{
  "num_attention_heads": 4,
  "vocab_size": 8192,
  "hidden_act": "relu",
  "norm": "layernorm",
  "norm_eps": 1e-06,
  "qk_norm": false,
  "bias": "all",
  "init_std_up": 0.0265,
  "optimizer": "muon_variant",
  "beta1": 0.95,
  "weight_decay": 0.012,
  "lr_head": 0.00591,
  "decay_fraction": 0.633,
  "batch_tokens": 32768
}
MLP neurons of a small language model. Each row is named by its layer, matrix (up: input weights) and neuron, and shows model dimensions 32-95. Each number is 50 + 15 x the weight over its row's rms, rounded and kept within 0 to 99.
After each neuron's rows, "fires after" lists the tokens most often just before its 100 highest values on Wikipedia text that the model never trained on.

L9.up114:59 66 79 57 23 55 40 43 53 41 48 49 50 40 55 93 88 18 42 49 11 53 35 03 54 42 49 61 68 39 40 53 64 09 56 29 55 60 47 62 23 60 52 47 60 58 74 66 40 65 44 44 73 80 44 50 63 42 61 47 57 37 42 46
fires after: ",", ".", " however", "th"

L11.up549:56 58 64 26 48 43 58 25 41 16 46 72 44 69 45 58 53 42 50 34 55 63 58 35 18 65 48 26 37 43 52 50 49 56 58 52 52 40 68 56 87 50 84 49 64 64 43 51 78 55 58 40 76 36 52 72 44 47 80 44 52 62 54 74
fires after: " the", "–", " a", "-", " during"

L4.up407:49 38 36 45 46 49 49 70 46 73 64 45 62 78 47 62 50 26 81 65 53 48 56 53 14 17 39 57 52 52 52 59 37 71 42 52 38 44 32 52 42 62 88 44 52 45 36 55 57 75 73 23 42 53 35 47 49 40 41 56 28 70 38 52
fires after: " \"", " (", "-", "\n\n", "="

L5.up543:55 55 25 60 45 83 50 41 51 40 81 58 59 68 47 66 53 32 70 47 51 59 64 33 41 22 33 38 48 28 28 39 70 64 60 59 22 19 62 65 35 62 30 44 60 38 40 49 62 49 38 50 38 36 49 27 73 53 51 80 22 30 28 51
fires after: "-", ":", "|", "Personal", " •"

L12.up70:43 46 14 49 40 48 54 46 68 54 42 63 57 41 35 20 50 41 64 62 47 34 55 42 66 65 63 61 74 37 77 32 43 45 47 38 69 37 31 34 54 55 48 38 75 51 95 53 54 20 63 49 49 52 44 42 42 75 36 35 31 51 44 56
fires after: " |", "  ", "|", "ta"

L7.up579:58 49 42 53 28 59 77 56 55 43 43 35 46 30 48 37 42 29 90 35 41 47 46 86 35 65 55 45 60 52 66 62 39 47 51 36 41 52 38 36 25 43 48 52 53 80 24 74 56 56 60 55 76 77 50 44 27 82 21 41 50 47 51 41
fires after: ".", ",", " said", " it", " not"

L4.up403:45 53 59 54 43 38 54 59 45 60 50 48 66 55 74 63 48 44 22 38 27 61 56 64 79 00 50 63 61 36 34 66 49 50 58 40 56 51 76 32 24 57 36 34 59 71 40 61 47 42 58 35 53 70 19 91 56 50 28 62 36 32 65 63
fires after: "'", " The", " the", " Bet", "The"

L6.up241:36 37 46 43 46 74 35 52 58 64 29 68 33 40 71 75 26 54 69 38 32 69 44 49 55 67 37 68 69 60 34 64 61 47 54 59 66 33 26 64 42 56 40 36 32 56 43 39 38 33 60 40 43 74 51 73 66 55 52 59 29 38 35 40
fires after: " 0", " 1", " 2", " |", " 3", " 5"

L9.up202:23 18 19 53 44 53 57 51 54 59 56 59 53 43 36 62 66 40 54 27 18 47 53 59 66 51 68 65 74 53 43 46 35 51 31 48 54 42 42 48 56 43 32 36 56 47 59 42 40 60 73 43 48 37 56 67 62 63 40 63 39 55 57 73
fires after: "|", " |", "sq", " the"

L15.up36:51 29 69 45 51 48 63 48 49 25 82 82 52 38 71 70 65 30 35 39 44 69 49 52 44 44 67 56 55 51 56 50 29 28 50 55 58 50 35 44 65 55 53 12 76 52 50 66 66 86 47 33 17 54 41 68 63 69 61 58 36 53 46 61
fires after: "-", " \"", " (", "\n\n"

L9.up193:67 56 53 53 50 50 44 49 48 23 27 49 11 73 49 48 45 53 76 24 46 46 41 37 31 32 46 47 29 67 53 61 50 73 31 42 39 31 53 77 49 54 54 52 38 46 51 86 58 55 19 32 48 74 29 64 53 26 46 28 64 65 34 53
fires after: "=", " (", "-", "\n\n", " \"", "\n"

L8.up105:46 50 59 70 50 57 53 57 79 45 58 50 46 42 50 61 48 48 72 47 44 46 53 79 15 43 69 60 67 33 43 38 85 75 55 49 52 60 57 77 90 31 59 62 43 48 56 99 51 34 40 60 49 24 27 28 70 37 51 41 45 65 48 43
fires after: " (", " explo", " Mac", " rail", " met", "k"

L11.up474:25 32 39 75 76 49 60 31 75 50 69 53 69 55 47 36 71 35 57 53 11 60 83 64 70 41 41 50 58 28 48 40 57 27 65 37 36 33 48 41 52 41 42 56 64 36 49 39 47 43 58 45 44 41 51 72 62 63 43 61 33 55 69 62
fires after: " |", "|", " 1", "s", "S"

L7.up520:50 75 55 37 26 62 52 24 75 19 52 48 43 45 54 71 62 50 61 43 58 58 32 44 33 55 37 37 68 44 38 53 34 75 48 49 46 25 38 33 62 24 63 58 63 59 72 73 60 57 48 64 52 49 74 38 56 26 44 20 53 66 62 68
fires after: "'", "–"

L10.up321:26 46 39 30 37 50 38 34 48 47 40 83 05 76 51 44 41 33 48 58 51 60 44 24 51 38 57 46 59 39 66 53 70 39 21 63 49 62 55 27 73 56 52 70 44 51 64 84 71 43 60 50 44 68 59 12 45 47 36 49 56 72 53 50
fires after: ",", " be", " so", " b"

L6.up369:65 73 43 68 53 42 28 52 72 26 56 41 46 63 63 21 43 26 16 47 36 60 70 41 72 53 30 59 61 52 48 42 22 74 49 60 35 51 35 24 57 70 13 49 42 68 30 42 63 55 31 63 29 62 43 36 71 24 55 31 42 58 73 24
fires after: " to", "'", " Ke"

L13.up467:40 44 24 69 59 72 34 49 88 75 63 20 61 66 41 66 18 32 41 40 52 62 66 42 64 51 60 31 46 61 45 64 69 50 76 36 48 37 37 40 63 30 36 75 56 47 48 60 48 42 48 22 41 56 50 57 54 67 58 62 40 39 33 69
fires after: "|", "\n", " |"

L5.up75:47 29 59 52 36 35 38 73 45 50 78 12 69 78 40 47 53 79 53 62 63 40 55 33 52 39 34 34 50 55 43 60 37 68 49 35 63 39 31 47 56 53 64 66 58 56 54 31 57 49 31 56 38 53 47 41 13 59 68 43 50 74 41 20
fires after: " New", " South", " of", " in", " York", " North"

L19.up341:60 52 64 59 12 58 77 57 52 42 26 42 35 53 56 35 46 43 70 54 69 75 55 39 55 39 49 43 89 43 62 42 46 26 47 59 50 56 70 42 52 37 44 40 77 57 60 42 58 54 12 61 56 67 32 33 59 77 66 44 37 58 44 54
fires after: " on", " |", "On", " On", ":", "\n\n"

L8.up365:46 55 47 51 59 45 32 56 63 37 45 60 44 27 33 98 80 53 34 45 42 49 49 42 40 54 40 54 66 24 66 31 57 23 25 31 33 45 67 46 33 29 41 18 50 43 47 42 66 45 31 46 44 57 44 56 49 23 49 14 33 38 34 46
fires after: ".", "\n\n", "we", " Bet"

L12.up168:71 38 69 76 41 55 31 65 31 42 33 48 23 37 37 27 69 54 35 39 44 58 61 57 41 71 59 50 68 62 44 47 36 41 62 50 33 47 75 39 37 41 37 46 43 36 31 50 41 47 91 42 52 73 38 59 32 57 33 32 43 37 54 60
fires after: ",", "\n\n", ".", "\"", " resulted"

L5.up219:57 14 55 36 40 59 61 43 66 16 37 85 53 59 36 51 44 56 48 27 60 27 42 46 69 30 65 30 37 42 37 42 61 43 68 25 68 53 44 49 37 43 44 40 61 60 50 54 36 41 22 44 39 59 46 53 60 52 51 64 74 60 47 29
fires after: "=", " the", " =", " a", "Early", "-"

L5.up249:61 33 85 68 36 51 66 19 49 53 73 45 60 54 51 61 37 49 37 47 19 56 37 48 33 54 31 86 12 27 67 77 66 66 49 45 68 48 25 56 68 60 44 57 51 64 52 79 73 65 67 34 49 63 45 70 39 46 44 56 54 53 44 54
fires after: " un", "-", " (", " Un", " \"", " int"

L5.up327:62 45 44 34 66 35 81 57 55 11 52 66 54 73 32 34 47 47 77 41 37 62 33 74 10 54 44 55 54 40 53 59 46 76 44 36 49 37 52 75 49 49 59 80 59 62 52 99 56 65 40 42 33 45 28 56 63 21 36 21 67 43 67 48
fires after: " (", "\n"

L14.up22:55 50 24 42 28 76 51 52 59 24 51 56 28 56 59 59 50 42 45 46 65 46 57 38 32 65 46 84 48 32 30 49 59 62 30 37 60 42 43 46 47 51 42 53 72 31 50 63 67 42 45 32 54 48 50 44 65 45 43 48 60 43 52 65
fires after: " on", "On", ":", " –"

L6.up147:56 46 75 63 67 47 40 44 39 17 72 54 35 51 66 51 39 60 77 48 31 71 66 54 51 63 58 14 62 67 59 25 57 50 52 57 48 21 33 78 22 69 33 55 45 35 31 65 70 63 90 55 26 53 50 39 84 30 63 54 38 61 52 63
fires after: "'", " would", " had", " qu", " can", " to"

L13.up102:48 09 40 62 56 52 65 50 32 65 58 76 55 57 79 45 44 44 47 76 50 74 38 40 60 40 63 74 20 75 51 50 55 24 24 72 21 42 58 66 24 75 58 58 55 50 28 64 43 29 69 18 64 29 54 55 31 31 52 56 54 64 59 51
fires after: " the", " The", " but", "The"

L10.up142:71 35 53 51 75 53 70 49 68 38 47 49 31 44 63 64 41 90 74 33 46 49 37 12 57 76 56 42 67 61 55 36 48 58 38 47 56 57 29 39 68 58 62 58 59 67 31 40 57 18 62 38 43 46 26 38 44 28 37 50 38 63 31 19
fires after: " of", " for", " in", " By", " Bet", " to"

L6.up484:63 35 55 67 16 17 59 67 45 33 50 08 54 54 61 77 49 45 44 49 61 45 24 18 43 55 70 63 59 46 39 48 52 45 44 46 26 56 37 52 53 61 51 68 62 55 50 41 37 45 28 69 35 67 58 70 33 41 55 55 66 78 63 67
fires after: " in", " In", "In"

L8.up476:41 80 49 29 25 52 35 22 61 56 65 55 73 60 46 44 30 29 46 29 39 43 23 63 32 54 25 22 60 45 67 20 29 57 36 57 51 42 45 29 76 44 46 56 54 39 42 50 66 64 49 71 32 59 34 48 48 61 19 56 53 71 51 43
fires after: ".", "-", "S", " St", "'"

L12.up362:63 63 55 41 76 66 34 78 44 48 37 48 68 58 56 73 32 38 51 55 34 67 42 57 41 37 62 61 68 31 49 31 49 38 26 52 45 43 59 22 48 43 66 45 56 28 13 50 70 33 59 53 63 60 29 50 50 48 23 19 59 66 52 66
fires after: ".", "{"

L5.up42:57 45 57 50 91 29 74 60 57 48 03 43 43 49 61 68 37 71 49 13 42 55 36 57 42 32 61 43 51 49 60 40 43 44 43 84 65 54 63 51 49 34 61 59 55 63 22 68 74 35 15 24 41 59 28 71 38 31 55 51 41 59 36 27
fires after: " the", " in", " for", " a", " at"

L6.up406:55 39 56 46 56 61 54 73 65 19 44 46 52 70 47 53 55 51 51 34 53 44 68 34 28 38 49 27 64 29 65 60 51 44 58 98 60 53 54 35 45 28 71 42 48 90 40 73 64 14 46 43 34 58 36 53 60 14 52 50 59 63 45 28
fires after: " the", " in", " of", " The", " El", " on"

L8.up531:62 66 51 35 37 43 69 53 39 58 49 40 28 42 71 44 34 06 51 43 19 46 39 24 59 68 53 53 55 50 29 77 41 31 47 26 36 32 46 70 76 41 56 60 58 53 41 56 53 81 56 53 38 52 17 42 54 45 57 43 64 61 62 61
fires after: "'", "’"

L13.up636:25 41 47 53 29 65 53 58 64 39 55 29 52 56 32 52 23 63 69 70 45 13 48 50 50 38 56 65 34 68 41 36 32 84 46 54 56 47 76 81 26 45 69 37 76 43 54 31 64 43 59 59 59 43 54 67 39 48 48 37 54 22 35 60
fires after: "|", "-", "\n"

L4.up228:32 30 57 50 33 35 54 54 60 33 51 16 43 74 63 68 52 54 50 45 54 44 53 27 47 82 69 52 60 70 49 45 31 61 44 50 58 62 43 46 52 67 77 69 50 30 55 54 51 51 52 53 48 70 65 26 34 41 59 50 66 47 38 44
fires after: " in", " of", " from", " In", " to"

L7.up192:44 44 34 68 59 47 63 53 49 86 46 54 58 69 78 37 52 19 40 40 30 56 53 43 31 40 57 44 81 50 60 67 50 58 44 44 50 61 51 48 30 63 58 18 48 83 47 84 57 34 28 20 70 39 54 78 38 48 62 52 56 55 80 38
fires after: " the", " The", " Bet", " St"

L8.up617:62 59 56 66 30 35 44 72 50 37 46 37 64 65 66 23 67 40 48 41 70 45 66 40 33 64 50 53 41 55 34 59 44 69 26 35 67 60 32 58 58 62 82 38 63 79 54 61 59 60 36 66 39 71 33 67 55 51 78 50 24 35 72 67
fires after: "-", " (", " medal", " \"", " multi"

L2.up209:43 49 64 43 65 52 50 29 63 29 58 33 51 50 52 52 39 38 49 73 29 50 33 36 48 77 66 43 55 44 54 54 66 50 41 52 61 42 36 45 67 39 63 24 66 47 37 28 73 64 50 70 65 29 75 59 63 57 57 56 25 58 59 70
fires after: "-", ":", " UTC", "W", "E"

L6.up311:67 66 45 44 41 83 49 49 56 52 51 41 53 46 58 33 72 46 61 63 48 30 36 58 56 00 54 53 36 51 50 76 43 84 42 56 69 21 72 63 65 74 71 63 55 50 62 81 53 72 52 22 38 56 56 71 47 15 41 46 65 50 80 44
fires after: "-", " (", " \"", " un"

L9.up267:48 44 73 50 47 68 74 59 57 56 18 60 65 65 49 39 60 50 59 51 56 60 65 28 62 22 69 54 33 43 40 42 40 49 49 53 54 43 68 58 54 50 66 71 46 53 56 77 48 44 51 65 62 51 51 90 64 48 60 50 87 36 44 35
fires after: " \"", " (", "=", "\n\n", " the"

L10.up573:75 51 07 38 57 46 54 43 57 47 31 39 41 73 62 65 37 62 34 41 59 51 32 32 52 16 58 49 73 50 67 55 72 25 33 08 32 40 43 54 62 51 37 23 24 37 54 53 69 22 40 49 76 47 53 71 31 52 20 42 31 64 40 65
fires after: " the", " in", " In", " that"

L3.up425:24 36 35 35 44 56 37 49 59 56 50 55 52 71 49 45 23 48 49 15 56 73 56 76 49 64 74 46 69 58 43 57 72 70 59 49 84 39 32 45 29 24 24 53 32 64 64 42 14 19 39 48 43 55 40 64 81 35 45 80 46 34 52 61
fires after: " |", "|", ","

L6.up59:51 84 65 40 44 40 48 20 35 11 51 46 53 32 53 65 58 62 77 42 50 29 40 39 68 46 35 36 66 77 35 49 61 67 51 74 50 18 53 68 72 51 92 46 31 41 24 61 50 68 33 39 50 58 39 67 48 32 47 42 46 55 23 42
fires after: "'", " a", " \"", " (", "-"

L4.up473:63 70 56 40 55 65 71 46 58 30 63 57 69 62 54 43 41 21 66 65 40 42 36 69 33 39 61 52 59 63 53 36 57 39 90 41 48 28 48 63 56 59 33 56 62 49 56 50 57 72 34 54 63 52 43 31 51 47 39 24 65 49 61 42
fires after: " (", "\n\n", "\n", "=", " \""

L19.up251:42 55 37 56 62 68 51 39 42 38 51 62 28 58 54 79 45 14 80 38 34 70 52 41 62 67 67 46 75 49 31 38 68 63 61 29 59 38 45 30 48 23 31 63 81 56 60 34 52 38 69 19 60 46 41 42 63 29 39 62 51 32 36 47
fires after: " |", "|", "."

L9.up43:60 56 33 50 42 67 40 79 63 31 38 68 28 21 31 55 67 51 61 51 32 81 40 62 53 54 45 55 51 64 74 36 66 21 20 56 81 78 20 44 44 65 43 73 44 59 21 60 46 49 38 45 65 85 34 43 52 25 32 43 48 57 57 64
fires after: "{", " disp", "^", " res", " Total", " ab"

L5.up427:69 46 59 37 56 40 40 69 56 30 46 21 60 56 55 63 35 47 59 50 33 51 45 13 50 75 62 67 66 60 72 46 44 65 45 45 53 43 47 52 64 58 82 56 32 44 50 57 49 50 33 65 51 43 63 46 16 47 67 74 66 64 29 37
fires after: " in", " of", " took", " South"

L9.up147:49 40 34 43 53 61 57 74 42 33 53 62 44 47 49 52 53 40 46 49 44 26 41 70 51 80 47 14 60 55 43 62 67 44 41 35 32 54 45 33 31 65 63 28 53 63 56 50 50 59 34 66 67 48 17 40 58 46 59 20 25 44 64 55
fires after: ".", "=", ":", ",", "s", " that"

L3.up8:66 62 79 52 50 35 59 51 33 28 63 36 64 34 32 49 53 41 42 42 25 91 37 58 78 48 54 48 59 70 51 28 59 42 61 57 47 35 49 33 62 46 55 80 40 63 30 62 44 59 52 46 33 78 44 29 88 44 44 59 65 53 49 63
fires after: "'", " to", " would", " have", " the"

L3.up295:71 68 51 48 80 32 59 50 64 34 68 29 46 61 46 53 46 20 60 45 51 55 17 65 21 47 59 41 45 58 45 74 10 93 41 35 54 34 39 57 44 59 37 42 44 51 52 38 76 77 58 74 43 54 33 78 34 52 39 32 66 41 68 56
fires after: " (", " |", "|", "\n\n", " with"

L11.up161:41 37 37 47 44 54 54 37 62 58 50 73 51 40 58 99 56 34 60 57 36 58 44 45 55 46 36 52 62 53 33 56 52 44 58 42 52 46 62 51 52 28 45 38 65 61 46 44 52 52 45 24 52 58 41 51 62 37 40 41 40 77 49 49
fires after: " |", "  ", " 3", "|", " 4", " f"

L8.up314:37 54 58 72 48 50 51 39 50 20 31 63 46 57 47 96 38 52 45 69 42 36 52 60 63 52 37 65 25 59 45 66 49 46 48 50 51 36 44 46 40 64 86 59 72 51 44 70 72 60 44 37 45 53 35 45 38 48 47 51 62 77 53 62
fires after: "-", " un", " Cont", "cont"

L13.up531:54 47 49 49 39 59 53 71 47 44 46 77 40 79 62 31 46 10 22 46 36 45 66 58 39 53 52 65 79 49 52 38 40 29 72 25 57 46 61 50 26 38 49 54 55 41 35 58 37 62 48 54 60 77 59 28 56 15 77 58 57 38 56 39
fires after: ",", " in"

L6.up149:43 32 50 61 67 52 35 63 52 54 26 47 61 66 47 54 51 71 43 59 50 36 49 74 42 51 63 65 63 37 29 37 52 36 27 38 63 30 78 71 67 39 45 60 56 39 64 58 37 63 60 45 59 27 42 54 41 52 56 43 49 52 71 74
fires after: " |", "|"

L5.up85:55 26 55 33 70 65 56 54 59 35 50 54 52 70 25 58 12 57 52 48 36 53 32 45 44 64 51 36 46 30 32 98 46 22 46 17 43 12 63 68 66 34 70 35 50 42 36 56 63 44 53 30 29 22 45 55 44 27 29 38 53 38 78 47
fires after: "-", "+", " (", "="

L3.up120:61 66 73 61 28 04 55 58 39 49 44 45 53 58 53 46 62 44 52 59 57 68 31 49 69 64 54 26 72 69 50 58 31 41 53 27 66 30 45 42 61 67 39 47 54 74 36 47 61 78 70 74 41 53 47 55 63 31 42 52 66 42 60 77
fires after: "'"

L6.up52:74 57 54 55 40 47 67 50 67 28 41 76 62 73 46 48 47 50 41 76 38 59 42 44 61 61 40 69 33 34 25 48 38 34 30 30 66 40 37 43 60 54 48 61 69 57 39 58 68 38 52 40 57 10 50 83 50 65 65 37 24 66 63 58
fires after: "-", "g", " s", " ex", " /"

L7.up562:46 75 39 45 70 70 71 31 50 32 71 30 57 72 61 78 56 58 68 32 54 45 50 25 68 36 50 51 65 40 73 32 60 55 56 57 38 51 39 36 43 57 71 46 41 66 63 55 73 35 12 24 21 59 51 68 34 36 46 26 55 54 32 32
fires after: " the", " a", " in", " of", " to", " In"

L2.up514:45 57 36 66 62 90 51 43 50 58 52 52 58 51 28 62 30 51 51 78 41 52 56 33 21 32 42 51 47 37 07 51 67 41 38 38 60 51 46 39 56 49 43 27 36 59 47 57 66 75 47 20 77 94 48 58 37 57 26 47 79 58 48 32
fires after: ",", ".", " (", "-", " Am"

L9.up553:45 56 25 52 30 42 43 73 29 28 66 67 63 74 54 32 29 42 42 50 67 30 63 46 82 74 40 40 45 23 64 24 33 32 53 50 63 60 60 57 66 58 41 59 78 33 57 89 62 49 71 59 56 54 59 55 34 26 39 39 45 61 53 18
fires after: " as", " ne", " be", " Re", " adm"

L14.up88:55 47 52 51 51 64 55 50 67 67 25 61 34 38 30 51 43 45 74 44 69 42 36 51 32 17 48 57 38 46 31 58 64 76 49 61 60 37 48 37 42 32 53 44 45 49 65 67 66 76 55 39 51 62 33 63 48 52 37 61 59 45 62 42
fires after: ":", "-", " (", ",", " |", " at"

L10.up233:14 54 44 45 49 53 49 69 52 33 38 45 51 60 45 45 35 45 59 43 72 58 49 53 46 54 61 43 52 31 55 69 50 44 40 31 58 61 49 87 75 71 66 53 62 81 36 51 40 30 26 67 41 49 35 62 79 57 38 67 28 52 72 49
fires after: "-", " (", " Cop", " Bol", " hydro"

L5.up606:46 55 39 41 35 44 43 66 45 55 51 64 45 55 47 88 45 49 35 57 49 21 50 63 56 42 57 57 60 21 70 48 17 56 50 47 30 32 56 42 60 80 36 39 60 69 54 73 47 34 59 42 38 41 49 37 91 72 42 63 42 30 44 84
fires after: " the", " same", " The"

L7.up111:45 65 39 72 48 30 48 63 58 52 52 14 64 63 35 71 51 71 49 38 51 28 38 65 49 44 34 57 29 84 75 33 30 43 59 30 52 28 55 62 32 18 55 67 09 31 47 56 50 71 49 52 56 52 49 58 64 56 65 76 35 71 36 36
fires after: "-", " a", " in", " La", " set"

L3.up495:79 70 55 52 76 24 49 48 31 78 44 56 49 40 76 53 40 32 32 41 59 61 31 44 00 43 68 64 56 61 24 38 33 50 64 51 46 65 46 41 55 57 68 50 46 56 31 53 48 49 24 37 44 57 49 61 34 41 70 70 58 67 66 48
fires after: " |", ":", " the", " a"

L11.up289:50 37 57 32 86 61 24 82 29 58 44 52 47 62 43 71 31 39 19 75 58 58 49 81 60 48 54 77 63 57 49 55 58 55 44 32 70 56 59 51 58 57 73 39 63 54 46 68 51 38 59 36 60 64 28 44 55 28 42 51 39 37 71 64
fires after: ".", " (", ":", ","

L8.up205:49 43 55 13 57 64 72 67 65 49 51 39 45 17 61 97 43 42 50 67 15 71 58 39 33 34 61 64 65 46 73 45 60 59 40 61 45 53 49 35 59 37 50 37 65 76 33 44 44 43 45 49 84 53 48 59 45 32 66 44 46 69 65 60
fires after: ",", " and", ".", " that", ";", " |"

L14.up387:53 67 28 39 40 52 70 44 56 52 64 56 32 55 63 65 64 55 54 51 60 82 41 38 57 24 48 63 72 55 38 46 56 62 41 85 60 62 54 59 53 33 54 53 66 36 43 53 63 43 40 63 40 43 31 48 58 52 51 30 77 21 77 41
fires after: ":", "On", " Di", " on", " di", " i"

L9.up382:36 78 54 14 51 29 36 54 51 23 15 39 45 60 54 65 59 46 29 41 42 43 45 50 38 47 51 46 49 43 41 67 56 59 67 54 59 45 31 59 38 63 93 67 42 73 41 62 75 57 41 77 40 42 51 64 55 43 32 52 61 60 56 65
fires after: "-", " U", "–", " under", "U", " super"

L15.up376:60 40 25 43 63 28 64 56 18 27 69 37 31 47 33 60 46 72 67 52 53 35 59 70 43 55 38 36 50 77 62 69 25 57 40 62 81 22 64 70 24 33 31 54 48 60 48 57 51 29 56 50 59 51 66 62 49 37 33 52 54 87 49 69
fires after: " a", " an", "-", " the", " A", " was"

L15.up553:37 32 44 59 35 63 34 48 53 37 50 54 47 55 30 66 39 48 80 66 54 59 82 60 67 09 79 60 53 35 56 29 58 48 51 74 42 41 44 44 22 63 64 49 65 48 66 25 61 59 66 60 43 47 63 47 44 77 53 64 28 50 32 38
fires after: "-"

L8.up180:44 36 42 27 55 78 48 57 49 31 30 78 50 42 57 11 67 50 28 26 52 53 33 32 47 43 57 31 44 36 47 43 73 54 63 47 66 41 49 61 54 40 56 48 68 78 76 74 58 65 27 32 38 61 52 73 54 37 54 43 68 77 27 18
fires after: "=", " Agu", "G", " the"

L5.up116:52 58 31 46 61 83 34 80 55 42 62 46 52 35 65 86 32 59 53 48 49 50 35 66 24 47 43 44 54 43 59 32 77 49 52 42 66 41 41 52 31 48 48 32 71 63 36 00 65 39 54 55 34 52 51 59 51 22 27 53 47 38 63 33
fires after: ".", " |"

L9.up167:47 63 58 57 68 55 71 83 49 57 34 51 57 58 58 32 51 45 42 58 34 46 30 50 43 58 66 52 49 34 55 35 40 48 47 54 33 43 70 71 36 37 51 43 41 63 30 56 44 39 21 35 56 38 46 52 30 43 58 91 37 30 67 62
fires after: " the", " The", "The"

L5.up406:56 50 35 37 54 52 68 44 36 32 32 46 51 70 42 44 45 32 54 50 45 65 27 52 31 29 49 34 39 29 51 65 36 59 54 60 62 24 55 80 27 45 56 58 20 61 39 78 70 47 35 57 67 57 38 55 80 16 58 36 54 60 51 34
fires after: " (", " \"", "-", " un"

L5.up483:51 37 65 53 21 50 42 47 51 51 26 83 42 57 48 39 50 42 32 62 81 64 42 34 39 58 33 46 55 47 68 25 45 50 39 41 63 28 55 35 60 59 67 52 51 56 34 57 39 36 67 43 57 51 48 29 17 32 33 46 48 51 40 43
fires after: " was", " were", " be"

L7.up555:57 65 53 54 21 36 49 51 62 58 37 55 47 75 46 44 53 60 23 50 60 53 45 52 26 27 37 75 57 58 27 82 60 54 53 42 66 36 43 47 60 38 60 52 50 31 43 62 71 39 51 31 58 56 61 55 57 62 21 74 41 65 54 42
fires after: " the", " Preceded", " in", " a", ","

L11.up379:33 40 50 45 27 59 38 48 69 44 50 66 48 64 46 59 19 22 67 37 31 72 69 65 60 47 51 39 50 40 56 55 66 41 42 70 55 36 27 38 54 44 46 31 60 46 47 64 58 66 10 51 47 62 69 64 76 32 37 65 70 63 39 55
fires after: " |", " and", "'"

L15.up380:81 28 51 17 60 48 64 52 67 43 76 57 57 36 82 51 49 68 44 72 58 54 59 64 82 50 52 57 53 71 25 53 18 55 67 42 41 09 54 48 49 58 59 28 21 09 82 44 27 41 22 47 78 53 66 65 51 50 67 46 47 40 49 38
fires after: " to", " of", " in", " at", ",", " from"